config.yaml
n_head: 8
n_kv_head: 8
vocab_size: 50257
activation: "swiglu"
positions: "rope"
qk_norm: true
init_mimetic: 0.5
lr: 0.00822
beta1: 0.95
grad_clip: 2.0
seq_len: 2048
doc_mask: true
MLP neurons of a small language model. Each row is named by its layer, matrix (gate and up: input weights) and neuron, and shows model dimensions 0-127. Each number is 128 + 32 x the weight over its row's rms, rounded and kept within 0 to 255. Numbers have three digits each. A neuron's up and down rows have the sign that makes its largest values positive.
A block is one neuron, or neurons of one layer that tend to fire together. After each block is what it responds to, as a language model described it from the Wikipedia text at the highest values.

L5.gate26:087103078102097140144137134140134172175125111154158124156079075110181085114090094142092106090168092207097118138107113119090150100150114188108122135127072162143114170106107156220095152133142145147093111146202108135099158127085116110113136136182124117132138103124148124156106176124176154125190117138091156121108214102137124086161164116108110117118119130146175188210120124164130090069103
L5.up26:159079119074138090153122092140144123089180136150148133113069168096098081134143110167147157185110149093185123142099098159145170085109145079135154103110108087159119073128105086111109134168170147146094126168066153196111121099131148088107094177097140086133160136110141167141132113117147143177159167113111155110093125123097162175144147159126155176123157150113140120133117114112097125158135
L5.gate59:118148077121189111157132129111150090162130137145136174139112132141115050122119129133171176154133089150158135115141154168135149116155125146134180140107083091104174134160089058153123109146055109079136148140144139112122138118082165145123119112052150097130109113115064127073109179158106161177138160094153131115110124135165113110144076100169109138098126095122140143081119120079133084177136
L5.up59:134122121086144183120114098186078104143136131145126124170141164158120118099114139081086149153136104090091165109117143075158148098149135095101168111101140124182152092185131105145102140105048130130140093093155173127122095119098150144096127153165118094092116109147172069154146135160133144152083097046107119146127094126080104133183112079145087124123149101150085181093104126137092101157102
L5.gate121:117134111154074127124130142102084140122078145102187136192174144101146119114166138062103099127055142154111192102122107125064183154147108114133141198116121129137106105143111141130103130143115103090154105120085129140187158074088100120140113082146080136136101095117122166059176150220117148133107101101109178122114166066166206148165136171072169108079168128072206141122176107099114091125141
L5.up121:119101121117124190084155123115109123136150208143142054106137200168193088183144097142167161097098116165139141121124100098199162121154156041126117155110086185096108100157181117149103158115070107116112092106131133175143108135109166139111150086112128095149094079101139090140103140187181157128138168121108199081172075091114103174098100129135153152144134145127076099135131165110127134133148
L5.gate132:088153132092130127143149080166101177075153126138140124181172166148212076124160184051175177126131134093093121190136189139097102095127166113133139156097096138173125179097127133061158156183109162127105129161071138148194158154152162084143164143133106051132145126112110099132114153108142129153129097115117105121131163110152100104097117093147115151171097147159150135134144157095159136093126
L5.up132:096140085116107152201126045055079174170177066130130130137136141112068121082176153122183135189102100102115125160115106149116174129120162131156194098150149157158154164184188108170126159097190095170113161165190134133104125090140116118143124071136159128113099144170135112134175133106067140118086135109110204182071199137082107140096118106103103130112182021113130127176070101102123101097100
L5.gate179:128130089136126125131091120232134187150154108159125117128162162101209108100105168106120167060143113147168216177115136178164203099140128129172117136113108134157085069161161161099133140122125137172105136211100211082157101174050120167097101112184155149159120116143087064170152075130124118151164145144165187191132174113123129157189100112153096105142136148136128197086160173133139129155115
L5.up179:097118133131045100156161111141143180113109083176110167132147191164156141116125095049133124093100082162185125121140097177178131176123098080078098085104097134138138124119154153191175105133082111132154090108092135185140124185138141132137090153192156170125146107138119179126137135119068138155125156096183190200128111130132120116092154084179129169147103183139089165105126145143097155118118
L5.gate250:114124191124101124188212156161170132114111056128073143068126119109127151195078143120090116153147182133111126128056174108105126116140074091129150133168170162102130066146103097137133097195157138116120133159093086183177146148134160032141111192143090119133113211157119146104150147116177091201191137114186104095110123089183131096097130153117137119113173158144125168114191127195166127147182
L5.up250:105133117174110154142080164130113151127122108166140161160167101072049069199118160117146164123154110176163114074157155168073130124129134189106116185115114126129175076160161093123155133134181100143101122105074085151116195088158135071171152134141117084096122145188141119108090135129079192077111170112139129167083119083106110128066150056158104130121125138106119148144145172108123073163102
L5.gate291:116106100194098150182152150119162089131131039201106077145118133156103119155152163119146169095138098138166138188092112164139165099154125129125104187181150147111098087101146140127166145155084144134136163127176192127177121138121095144152077148135162113118141107095190192094163121160139112125097138128193090136074077097144106126118142130108133138114184108066093144087048085102132088142121
L5.up291:090097153133118123154085129144070142089161093151109121160113058115119150132155098156096107146175103090089080122084108106156116124146101156128127114120156119054159125112162103128156106151095189123104137105122106124136108095140174091148149106084076142065129146105089144177147133179109156133174086120166156154118118174139099116169155053185122144162126189117134205123159132109154111087140
L5.gate340:136123112176118131113207097055104123093140137127095116178087136102165153103177106165153089110115118098125098080155118118142157097137130113145180148147149106112223093148158136157158098130139106094102159131104155123204139083121177156117090097078186086099182103124090129135156132140126132114129143112079091148117128181117136131123088123077130081129129146141166102160164094152139137148123
L5.up340:117133157090099138152128107181123156112146064121056159177124069145169115133136086107126095127095085143141127134064170118149085155111148157101111105122131185088118140145141078073107177194128116129174164126136152137146105128098169134085141113116117129037127119115134148135126172081080103061132105113114161092132115084125093145138152132123121141162163079133136109117107124079057134136141
L5.gate353:129134194117184152170052096163100099131082161183104118090158159127103112101147079154156131039117142149166115117116159066127162145187119111111149131071140142093122110154083142129135143191164130196143117137117148113077128176134126114161165124114142124177095167190148137132192153114177143140159070172099129146105132144167145087103125127132133082114148179133131106078169153093113070138123
L5.up353:095123167125108156098159155098118108149174156177078175136099121184110140125065141149089162143173118181135156164137152113136113128122149142134114127138122143151073136138172110097074139114144098151102109118164079093171142138144135168155138085086128124074122070112229111160146129115128122114101074193217106118107067133124156135191090092139137117128171148140140111138157089083109176108172
L5.gate372:171080198107152173175155075110128068073122123220139080154182134106164107121183059126163157115146191152126101126130091124163144124147165125117111110093087140106119081173089105094099138117175123138180138075037104118133095099107146136079123127150120100091116121149156121092120222168125100164106170174122161095127133152151130038148140174193126086088175171112134122069150123119132191156196
L5.up372:163124118127107142136146138132122057145123140159125158089034113128085106142119164144124184211072158087090143152142168125088174080180152132135152120104136070149153182128106113083084125136127173119146133081103113140127162106103176094146143089122147129136104126096153159163112134067050144128103120241128127177150131100134156133112083085164129126111160159116104067060196141149125144142173
L5.gate396:121134099144110116145171110150104139095107174143116132105103128145074108139102180046090090149099161115077150123083158133154105134118135156118150164115107109141087160114083150153101135095163124123139174122127151135128114156062149125089138151154133084081153193139189175205060105113161112167123092086157131169124189130138141091079133198135131087182083121087110147135179127155157150117188
L5.up396:102202147126128105126087152137163129145143122130123128096109087124103100136119105107141094175109138142120123119092126166166094110103141138116087099100179057174142144162101083133145175102060134097087154133080110136103146114126165097098136124167132120134153044127164198106107117102171107119066126121187158070135114099115096085148078135104168118171141109112091124121162105147112134113121
L5.gate402:061174113127134105103123101083113138111145115144184082089144118170082166122154155129160157106110216122124142144171143180171138102107109109192126208097141129094168107134131079114117142127132123143101130082101079099129177125124136106111101083186107140149149158127119179150175126073157102101114121130170163113130152048091121122100135147170224148129156165204193127124150166109090104115117
L5.up402:108172177137061153138151120085116085057138086137142116106098131099107135117119139066148126103087154091106146133137162164084129152113160099139141087156022162155114114186108149111146146187094115078157164143187088092085141146131106126097156162110078163096160121147115180177076106101053117097116129113116080090123116076145100142157155103159116065161153136163145106103069139116121157083195
L5.gate425:133080115153133160171090118136196084099101193116088110124090113124118151116092101156233143159166105146113113131075138084134165153114138177153125141149172168162139189156170188106150182126183130153117055107106131158114083131107154129127132081103149114119096107156162129200154150125139146088099173150149065204124097149135122122087128170063122181113182123127172107084110098146099081079123
L5.up425:140128130115082147116112157144142109126135150070149146113096082205107135120117155137232108076130107126124121146126126116151182077158178125176089133077140159121198133106118185122168084134157122169130109141125103144138103126082112150088128120109108081139129169120194200174101192144087169080094104124105157080064115075079157092118111132107137166142129109122166081118062072133077195113103
L5.gate471:113099159118178146085121132150137102122190139071127175155154150165131148172111165091110099131132134084128078033122146110134123137163070172120103066141091109117101098110130085119094096167109102062070089117149059162096154064128159162124117121149139114095151133124090074129175092125170152161160135112127121160140156117060134119116156025110062138180069099142150133092174158080089118082097
L5.up471:125075095103165102084164132174117095210105070099133117155100195139119198146111134134120135071112102082149101090098150169140171148167111115123135086115086147130165062087147086129104145173171124077140134168137131067072080135084108149123155132182155124061142149162141123144104140127109124172097140180125112117151097144054112170094114114145060118124144171113131138141128095180156110098087
L5.gate498:146125141062136187101055167131125167150089128128112122117108121071118113111120132118182124096148126148145113160141158128121133130124096129114157173126113198162130154134176126227116116095150157145092148116127112125158141149082105150144140118137133124108058156157145106189088103148131141115117187207102119076124128115105127135110113152124132095099119129145131130090071089097138131101143
L5.up498:133149092102131152125093124186147117119108102108152133114125153161075075187093100104146092128153146122108173115133076183064129099167136125214107106095122083139185126162112108149098123132118149098132165153057108121103145120149082071157173119169111128114102162161172119112096195166151178096103115169150121149182128143117106096106085083132115114177075105140126172112131160076100160159109
L5.gate507:050138099119127161102093128112134121131121146164108097159094208167108100121116131138094128146100114135178172107131135122116122093076140121239124132114185089104025123149147150095137113167123181156151080095139086120124108180112187098147114115160146118147135136092156072190137083183112149106123167105072105163083128082090111136091134183114151176118115128130081142095076138140097092119208
L5.up507:109124110177038176108136126171109142081193157080115135163121112113135092147115143147124070136098139114065142165094136172171131149167141135150117127166123149140179087068173058109057044139097153210116149068114079174149195119119131112144053176074169171156105210141158088145116109154143128127132151092133162153126099099196088132138129108111071067121138071149143109169113075216082113181048
Description: Numbers in coordinates and tables

L4.gate360:145125164168134175147121132130139160111152129162115145133098161125118113111145162114144167142126141095186113192120120141147080114131114178182161142095138064079153139125192156153086123080139164133123186109116132090120154162057150129097061049140144108129132094154156107133086156158113170116133174050103157103061107129085128193094110149164124142125119116097130197105144156196091138141121
L4.up360:151087090072186157054103160175144128122127135140143094118130133103135096122140187145105112065111170085184148121139070102094116121153160153121185120126098130163138158091072150164128155130095158100167102129149120106162088140084137136109124138111150138116113184119138078171122115130081136143092150097142118121189134150088118118107143110154135102198129095100150124132154123134138119113109
Description: Numbers in data tables

L4.gate426:118113101133091130182118128140193147158147087158090126113169168169126124119157073147114136133105138124154153146095131115126086088168149111132123102199160141170090123135085095118159155135148115167108097110079123147173154135146127115161115117108150114143170180154164087143096191172156083115177101120114130195167132118148152151151073091112211157223142120102138096147157122104186130193108
L4.up426:107172050126127088171104122129124107121083218113162109109148110187134157157138119146086127153202106134091127112091126128095141129162167083088132097104126196100123131121185098127163158100095099118141160131087125149184128143117147160141168085139096143104142158105103078129120152121130116129170132138181145098132119135123118119157127173136135098099093151120142068107127162093173135104146
Description: Word-initial S / K

L3.gate138:116166111129080086117177131163143103131110182105082158105098148137101129098138152090122126180225137134099116130166091101110060083120129109130111121081116128121107119106165109170116086137089078149133148112110117146150153108073180078151133129147186075126155139136104061144182102088101173110158147178118106180125079137137140118084159140116129170173143183153187135139116092141099059177160
L3.up138:161117149117127104113117137169143146135148097154130130112068150113117096134138074153109140145131108101195100125139165160043148123172144144165049131132126126077130101157130130173166208111040192115170102117133112117147101107121078135120122090111107092139123110133104079108114110122151109183126074142118118066140162128147106050094128082134146100143103131090132150114091143116076098113100
L3.gate183:134190145184109128150114155141119151200148115144115052138131135141147186102089178117138140126127116114124128101066113109128117207161158122103171088114121153162159134143153147102151103183181129126113136117122177081145151153114150138115065173149111114140205116075086088044092136103182138120142156168110103137137167131110136169123092118120106145121153135172163119123149099170108105105133
L3.up183:129144110076148061113129151100099098170163144137137074162086151150114141110104073136144155140133120116106092082105150099118141074124150096132209084152067146162099118126077131151124137136133068099143143162160126171133114152105144122118068131121022124127191070167119075042118114090155160112179153173148104088092153167121141116106138150088070109135159127131137157119144163128122134165133
L3.gate245:130118131116097107192070115186149129147166133170118124118127182168163112143131108108132146190156091122093155120078136161130100117194099142156060152112179052144121117117116127127153137112170156124113088095151120163154176154208120117128163080104105119133133137133113101099139150137103126095149117110150119152092119114076115101089137136138075120161038163098070162136087128102134116148148
L3.up245:105105119162185115106186094097148099129168133089083104167105156156202124148122091133128155173161146138138145146068156152130176134173131146143105125212099075054136118085153090116218097181122104075152115101149149154175081118152164128131152140172164103086119119094117171115130134095152124158183132138121105146098170161113135134141113103074124088142110194098122142146144132114103064146101
L3.gate503:131076099116087142112091059124086108127123192154115120146148129125152148126132161134126122123159061118120139146134166138143116122114122162156117095128156102088124170148105156153099130108188113118215102131122100095174170141146080165144118084124127142090160177093168153098096079112133119118169162202173127195104156126175140059158088178097153101158107113115145113166157137153124122124085
L3.up503:115071120151067133159130079113132123049196102186116184157125118130073141096122117133167085140189113081113189100143141080136050134122138181151110065150167081116134144126094175103151107118130070137146114125102118088141120157123147149117065067123162108160117102133109124134077197108179114115159115206175104151106146150168119109144108118119131136134232120174092165147107137141117100140146
Description: Word-initial capital K

L3.gate173:152132113157099144113111118169138068109090131121110124133141218112142172093088190134099146150137112160141127132142140139105156083166055128131124179124129161130149156150108079131150122151090178113137086174148104135160133050134128141113095097138180093103192175145139173129105110133120141148115101138162130127083122068139130167172100145169116118152118134136142197065147132101147131197076
L3.up173:089143103146049152070159152095165105130209136130153149132069148121100121180139135064095156122098106179146087110097129110111130134159163143096121100148137089208146119095099138114131104132105133182141111027103207173140102177150130162137127105154140088145126155133177132108113120097077078070150135155195136135099097038140157115113148130139110143116087163073131101128125092156165116159129
L3.gate315:184082088113165150103152153124143116154089167106122142188135118133108182166161171085080117157132131163169096121137151161131159097098090104183144115108069132195159162126074126158078124145132112162108133103159093116163132166146120115162123159207100171132150158147115095097142164170118178104127173076146121132152199139137113151111139131165081086152087072068163091176171110137055141094092
L3.up315:129129121172118130142140135082107159117103096110114144147091148136104109217148134096129090165132094134119131102096172185101175094199100100135124128131072109123173104125107161130097186165167174094117123107086054124159111076170108099117096109211140128142144170084136099154065130099107091145125175043070141081169096036101150137143088098142081143157119161145125077171121087097146205151095
L3.gate427:167112160160087166162136114151150076113120125127114143113146096179147120129143094167114139159176152144137117105117118042113197127156158079161145118136135162110149181177091168123117108115111167136164142053168169173125141140126121152109133151177174098133184127119120161069150190152105139171123116136170105123159068132179079138121099139077187084136145131169149127149183142150085146123141
L3.up427:212141134131136104122185087140116129156111121101105144100084072192097116170085125158103160136145159089110081102099130110158097132107151115177129119126050098148110155118129154088133090159150105136182154070131075170167118118126123185155120147128152124181164136158182170193125220091135121164188161130117122159108115168135092097152047175150125158114130066116137154152139104073124171109157
L3.gate463:132064102111130094114084154174104139099152113170180124119109134100147173108147179098158153115123107158171119185159097089184189091080132107118084114120126127072155052154143174080129109173088175085152114117142120153121130106151144147077048069154128062109120141150153122113142098067083138093118162171178172186122128055151084171132132078133143098170148134177179122115184130093149176144115
L3.up463:169119123086163142153174092047068127176069087140081165077157166119130172085127100125194072118149128127058136161121101162115075123194098110224165167158093119120075161135116064144100144132129139188073097121105131115152165172154162152140127173155094130141172088120111093099105077108149122130217135098120135131114098099123140155099124151181077140081160126142207088167168130098126159124171
Description: Separators inside numbers

L5.gate8:156078085122091180068146129158169110093096165167104177081136098156129155103138192122136191144139172139180155126122168110094102072194117140128130199121118103145077140172156125125111136186164117116119183133107072117129149140148170165076169118052101121089168189157123181047115091219159147117190162154105118142119140137156124171115047111110123158120130163127160090110097137083126152160113
L5.up8:151115158079115112090103118173164119092121081168134129131179086121066123046124124071120108141091134143155081164203093066134132101102154138086125179167027162087124130102105102091142171160131087122138125154072142151118172143091110111150079109165075123132101149177129128069159108095221131109107127104098126111134144101157090125093121067082099105093135098103102111101183133112099101094120
L5.gate148:150190111148107131098133147092150164167095159132108113144118145156150171131093156136153145119213116115081114110142128116094088159193153106136115083138152130101110184117072152160124051077146212149127096114124175187154112157132122138166102134126163085133156149114122162112125131081089127138155140169116157138151074116112122127156158106156128118159103091166156144150146210152084150126112
L5.up148:103175091132128076162186109167157125154148106106114153082167165165191122176100096127078138156180129183134121112147074077101144172153130135145184093135166095195160144119144171149135091078138160214165136108072081116103095189121126194100080142067124114111107095151127131120155108142128128087095126182154151190149150163085099170148151125147155123160162173115147120151162117092179106164107
L5.gate176:091162142186171080120102176180155187145090145102154111125156104114160146102134166171132193125176184190088115174086047130137145094132175133139062101135173141110122103057152118136161180130090155107101184173098078123164132134170121202131154056157184064120188090079158094168125155136117102121204090156167166160126157144098075111115176126175157146132137153144150172156120103101062070053085
L5.up176:142123109162129112161076121138151109130143085110147167101160082140114127196133189097138123076103165123189109117159144121086137119190205183099175115135101179154163077114087135147184153097165110200166095188164137082111163059101140187153102085170150120102133148190176144139126128118181171176126124155077101116108127151178153083131120085061090096134130068107123179184108136156106202170108
L5.gate192:115145084097071125105108133126187118108156153121127182150099160154112104179115173169149134064161083153098119115172168108084157083155134180166132110143168086115174113120147145135159174153157158122144124166121124096131092116148128113085111108154110079124123116132107120081124108116179139126206114163069140095185160140087096161161120109161063190161099177110179165139100119130096117137113
L5.up192:101173094108130090121063081116110144169133144086146130119078069099108098101144111126110176113147137153134140168141084132171174113123156084079151085146076113092169125163086134140127088145194124180092103137153102081163170153140139133137105167142103098172169141150141113118138111082184097072132094110126116092149184139110119138121100148117087149146123133154138131073085150160140154095101
L5.gate193:125166132140073077160174170134171082197052166112113149085061164104143186102123104153122128160087200139110139096135150119100121147173209120103058138110108145100107118160114131180151107148136130134126074130124151110133109116126140131149177160100172141175124141130153105132165101097201079112115172099182154156134111089123105045143143182135085166131108128075186100107097098118157141177093
L5.up193:119145032138059152174138091138151068162150141100129133098075071191050132108158152121171124142184109121143104206152061143113122094158115182124161152146121106158141079107134132076136127065125097126128151098110139119103205175111113183147117119140105111172138108095163101077176113171153182115159110227153052139136110120113102192154111103102080101142134078109097114135131103110165151137164
L5.gate201:139149108107087128112117120132092077175144125121119132159166084169169144082190127169176149119147198142145173098132158131100147154113112080131118128130112129126110152118132139100112169114138115153110072100100094129119066118099144141111102099114194187121185140146078147117163168126141172153180108147112181151140149129107131150101112119073139145118143148162168136170140135129179179086065
L5.up201:190145132151205109113177103092133100110113135104190142115128110113098132180124150131096114133148171172087109166098161211110150138153136080116116117072148123187120137184123160096145123153155097135139134075183167145143135108172159057142127083114177159171158187111112108140167124124162099185064105147139132161130091051129098112173147065096119112134121118088130110159133131130174111163136
L5.gate235:158145141146087166123114128099132186132134165160114162115132116133097159172147165110148106113169124173132127124134152101108191144138139162143086115138121091126076176085152159131124201170126103122151143169130116166120116148127106102097159120126119124075136109130102115111136092109109078110179083119130147151118161138038150137040097110162103151165148107037156101112144154129113142133075
L5.up235:207180088200119125072108120106165177159149128101090158156062114174099141062076113139094105130154175137148079068151086122187157110048180131162092140144039115147136157109124127114122188110134088137123146148115099140174129099125130112137127136182117080150116117128127158131169137085120138114115095133147119139169141138093123082152095153127113170087132104092154120131128095134107102132114
L5.gate239:110102110130082118127098056112189154214110159149155118090124141096107114058082078121135117149162080182184110106131115115104173116147079102130134191131125095112027111196151125113125143162168100179121124093129119068105163155139100089180152090135094161094141129144147105103140183148075103162111123119150122109133120154075126158146087117144131139096139163066150098096166174121168146076109
L5.up239:117078082176082107120154113148133082156162143128089146168119103136089137179194103118128156092176082211131126111121147078111182099170124086154133140150102208154106098177139133139125132172116170195098092163153155120090155098119131134122146121141142143120097151173157136127152114119121162101173150125147124111070121134137170141114146137125182149169128145123137121098124149149167131070156
L5.gate339:155149138079153133089116089121124109176098125119104167107068090132047121122146128140153105119186129172156140129155084133112105145097128194167141143143076145107122109094136121119122127122099149108162183101086167097152092121154108118105055129069131075152128170123110094123118130111140110083123122113096158110113154106162140123127037121114076161116090130194116139141130226109175107143136
L5.up339:164124122154123100114142100133160089138154152082138131149118090092154152088110182159146180103144126108144127193120160132034142170122149132195153122177131170166148054133118148146177113144138132173099137154115168166105126099075143151154076077075145087125119145089133137107201145122193107148169097142120097200111145086161113076113097148114087186135165108162102156134151190142117150128075
L5.gate404:062099184114108157175183132108138129162138156080079135164096103081156141129118106128068065123123118118116152149102086104157185113130096114110155137142148131164120128124161116134110124135148132117077112117096122161133126124142126102132116149072147186120155153097148114142083160192162194076138122137093099130156176094150141115121163118103115091165119115110142140189115109115155136114107
L5.up404:173121096121097142131199179117111102118096102095119154149120110090175112141120095161101123128126126133110142108107115075093185119096169154141076146123160158156124109152167124165114129133073169156070062140153143126104091133194156094100129106116087146066113181135098161066127067196107089104155131099112087122132169166097171129141179126119143132171136170097132119152080089084144103115127
L5.gate405:136115090113211109107120114137163109164147064165132087122166149118150147147138116125134144101201096124184101155170122121136152095141085132159125117088100089124080145105184107070134176081113120159097163103069150073232171157154125131135124167190168121077151136134167135151159098170120143162136151114127122165112151161154145068133157087147180112102040133082148127189105136093173163132139
L5.up405:098134117125130136089151064115099121144107099076111135088190035116084103123098099120086124154157110113171128118103153130107172095073104170150162138159100139076148058094135161071127103185150076196147139100111123097140119153114086081151122121133156120136092150115153124180143114171164089129102149120147137147120117153120069103121128100166174084172134110163125133130121133096127192139142
L5.gate415:095125053176162107174105120185148170184137167141123119181119163098130147095146119173155109091106219084097143157053091073113180131123090120159213104132152146149075166137108142143158118052174132136182131144107104120176129193106149187095202117155212153093061163098122082176175107132157142097168152206118156131102127137126121129126090127063072120085104101103134122140097127122140146184124
L5.up415:114162105137129083099116147144100113123186153137105108146140093193110051130053101121141152192137147150199146155117119146141120079171122171147105164092109129089144199131125146103156090134117126143119084134072117150131134158142127101066115107114087061135139108128155151122150094166124085071129112168118105095129157114108154104137122081103128100128127096119094155153120118120075124144161
L5.gate430:130134080080106115102137190117150057126106112113081128132091100182166101116158157114104157136127120142144144141134070124063135154143111161111189108113141153152076124113112162136140141145116146192127157128146111138095117106083177179143127089091095167107087166153109116128106189114102112153123105155100147144146164139052139104132120138133119125196134113109145091074114119129078145187103
L5.up430:118113081168082115170135126189101073126135094115113128112094113130120110144174117163142163175156157121171148093156106126082161141116123170137172154169102148183097126073039139151154135158131099135078123134100140131084125091104137135152093178130170126132100138106140097132141141143138130147169128132147089166120128087125160085109120098118143138165111141115175114149146159104084118127131
L5.gate452:084143160136133136153152179199132105170115124082100159062177110144069118120169160159192122185115133155154109090141085109087174147138161203179123114128107100169130102121172086069129127117157053163136147154100117152112141112116133189161078115121131107155076041105177152159128118129113149083082149158163068176131144103129074093051151155153110119116095100178100121111118108113137112154123
L5.up452:182093103101133115098142101117101155108071187131149127099090180127112099098179117136052156055097129151110177143135159139110110155123149091124103149091195155101135118114141151173171127159068134136117084134131128099077157150109107122099106089116120134127143158124086081119113130078191081121175096098127204116117106118171126137159030112144140145174139137072155112150089175158085126071079
L5.gate462:129135155146060118112093168089145164101133149154145139133064200115083169152107140038132102115147145133153064115145088135162150103178128117142084194127097144114108214120093088124168108111186108072105118160135158139077124180136098142109151108173132186122180100165131091128154141168174123085076115125138084089155165111159135144096154140099123126174144104158159130159124130085125100109158
L5.up462:118119135086121114171166120078169136189112082169086156094155157075125111126111203083120117120090131162173015153152149124128192056170135135079072107134081130157123122092083141165154120079142135136090114187092152196104044089112147124141118168163124148123134111120097132170112140117137119158138149133161097109120090162144136151098112125177168075140070151072119151086142168092114085114101
L5.gate500:086157143183139117119110136188120113164063169083110136107159117120138117091106182141158144133118109158175135126099164147121158131159137138150132098158144111163111122149176094172165143149108159193121182154144110090137144181103102110156095090138116094161065134184123142126107108092139071125086125138092074111119149139141114095114098156056081116096092110060137204106184121137121135155173
L5.up500:091131122131126099140157217114140133109111135102106190060130120126127131105079176084158187173143062160188090121132046135114164139153155146143117129126143092169083120173190101138138111120146132215085104140118084070129114110072139129121120146118137116087136154121176145157082107068129207101094128109119107126171106099118119113092172143145133090099115154103122118120090214126108095185134
Description: Split-off name initial R